Weights of a small transformer language model: 19 layers, 17.2M parameters.
MLP neurons of a small language model. Each row is named by its layer, matrix (up: input weights; down: output weights) and neuron, and shows model dimensions 16-111. Each number is 128 + 24 x the weight over its row's rms, rounded and kept within 0 to 255. Numbers have three digits each.
After each neuron's rows, "fires in" lists the words (lower case) most often at its 100 highest values on Wikipedia text that the model never trained on; "fires before" lists the tokens most often just after its 100 highest values on Wikipedia text that the model never trained on. A number after a token or word is its count.

L2.up434:148181126124093126117094140158107160129123137102167126129140113106130101096128163104113073131109119109181106147121115152108089131152155155136165119118127145099151047152127133121106138111115096160148135180158133155143134145086148141111134133158110106132165117077112106142093123101135140137
L2.down434:109172165183093117072091108117129096144109149128138100109106158148147132122156125102170102129107107144174139102133111103176128148099142150143108087107119132103120104167156071080117103129088092112160110124107151148135108139134140136149112132123082163128174128118069125103081147118128149158
fires in: "february" 19, "july" 17, "april" 14, "january" 11, "september" 8, "march" 8
fires before: " " 80, " |" 6

L15.up968:158150122133122101179102129140124127147157112111123144162117091110111113133140162104165141122136081132143132124110139148135118121136089138090127104131136136131145097103074139125132133140119112126124189124128140157131138143107102121111122108084105112098143152123119116102158142159150126105
L15.down968:102133132078135093143140142098125144144151129153134150091108128134148118172146131118096149179138163097102142203131130123105144104110128111094154153130142165097134105128145096144132093077086141164127133158143085173120105104130144127137152150143142115153104073137116121155119113110138126058
fires in: "it" 51, "and" 5, "film" 5, "which" 4
fires before: " was" 21, " is" 21, " has" 5, " also" 5

L11.up362:142151093149137102109081146094130127138163098117124160122139160165116122120090128099133121152129120089118135135096122184101128060118147127141102141138106149103133150116135144145101137138171122082137086106132115138138125176141140134133150100169165128104099109121141118131136102132085187121
L11.down362:130138085144155182141138167123120124151135115167091112119131110164105123124090107123115109123116117153121165176116137145120126126123155130141124127119120138110161103153135089119141138112134100146153107102114044151155144106135125121104136124117148188155110112132103147135098137130131146138
fires in: "in" 65, "at" 10, "within" 8, "of" 5
fires before: " the" 46, " " 7, " a" 5

L10.up741:132109124137100111131103157090109151160104147093123158137115113156151135134103171118122112090105120099116126135117143104116196139143089130140156153152101100085142140146121127137161098105147099140107120104141187108162124153158136147127139141178149138113136130145113133150118128147156127129
L10.down741:129106107155155174141138106150189091118124125155142107136135134139132168122150124104126110116087123090143109116090158159115127101115139119167116148112121085146138077130115148135166098117102137152140083181136120109131095122141161115115124160150160138110155128147138081122123130129166144137
fires in: "december" 18, "october" 10, "july" 10, "june" 8, "november" 7, "affirmed" 6
fires before: " " 62, " |" 6

L11.up879:125091132112151131109115143143107116154110126137162160102082095173122093100102141091079073126140105130095107148117129169119088163153125121188114139118124092115117143131119101142140115073092157154164089137122118115125125135118110158125176142108180118108117133148153125087136086123171168086
L11.down879:158166171078132104135126117144125160126130138095100106146126177109137112106124109127126112105120088130131112141111190115125170146143089138115107128115147149089116136100119111124172135176171134132111147151149166149110100101149145133095111144119132144113130149129122134113142102075132123130
fires in: "until" 17, "during" 10, "april" 10, "after" 9, "september" 9
fires before: " " 44, " the" 14, "," 7

L12.up147:106132103093138150127094092171134132117123123144143124110115146121151141114111114105105139123139110141139177133180154170157097119142132072095140115109122160104163109152108150128107089092149144150158128125159155163119118122128109167165175119109163130137116108087131121139134119137109132147
L12.down147:155155136161169132148171172108146118111117112126144105106141131161095117126107103155127079113097106121122110135108121134126153120070130099153131135114102138116121139090103122140148121116173107112157122096125152132130117147132114129098108131153144132127136135198127153151135165160105172130
fires in: "in" 86, "indonesia" 4
fires before: " " 37, " the" 16, "9" 6, "don" 4

L2.up159:105149118107154170141132068110126118097079128091124150117110118173126113114140173147147124140116107097165106110131124112131117132098113146104079125182092149100138108150154078121108128134124145155149107174111132130119099165122139132096147164148089161139077133131127134149123125143126125147
L2.down159:122097135106076099137107122147119112134147179155145123196119096124140109135143169132132112164152109118148133113140148098076118125126131158128110121179124137108152103170116118134079095142111109159148116156151103119091098110135138127110126087141106180139131155091140074141112106142125132149
fires in: "august" 22, "march" 11, "december" 8, "figulus" 7, "june" 6, "september" 6
fires before: " " 63, "lus" 7

L2.up303:140097127087139106123118112149149112112141134154110126128120121080139106116149179125128152101100138127157104128184106126070146152148110092140132164132208094115099117113065178133084159126149104168109098107166141164116132133162113140098146142182134092156145104121109110152155127145153120142
L2.down303:152135166092179160118140128127188058106142092154090124147126139129088126149099129118146126132149114164162151154121085125138110130151128110156127172130150151124167136111140182164126133155116141159121092121132095155093107138147150110106167128128105145172104107110091105160140119154123118097
fires in: "there" 36, "it" 28, "well" 24
fires before: " as" 18, " are" 11, " is" 11, " was" 9, " were" 8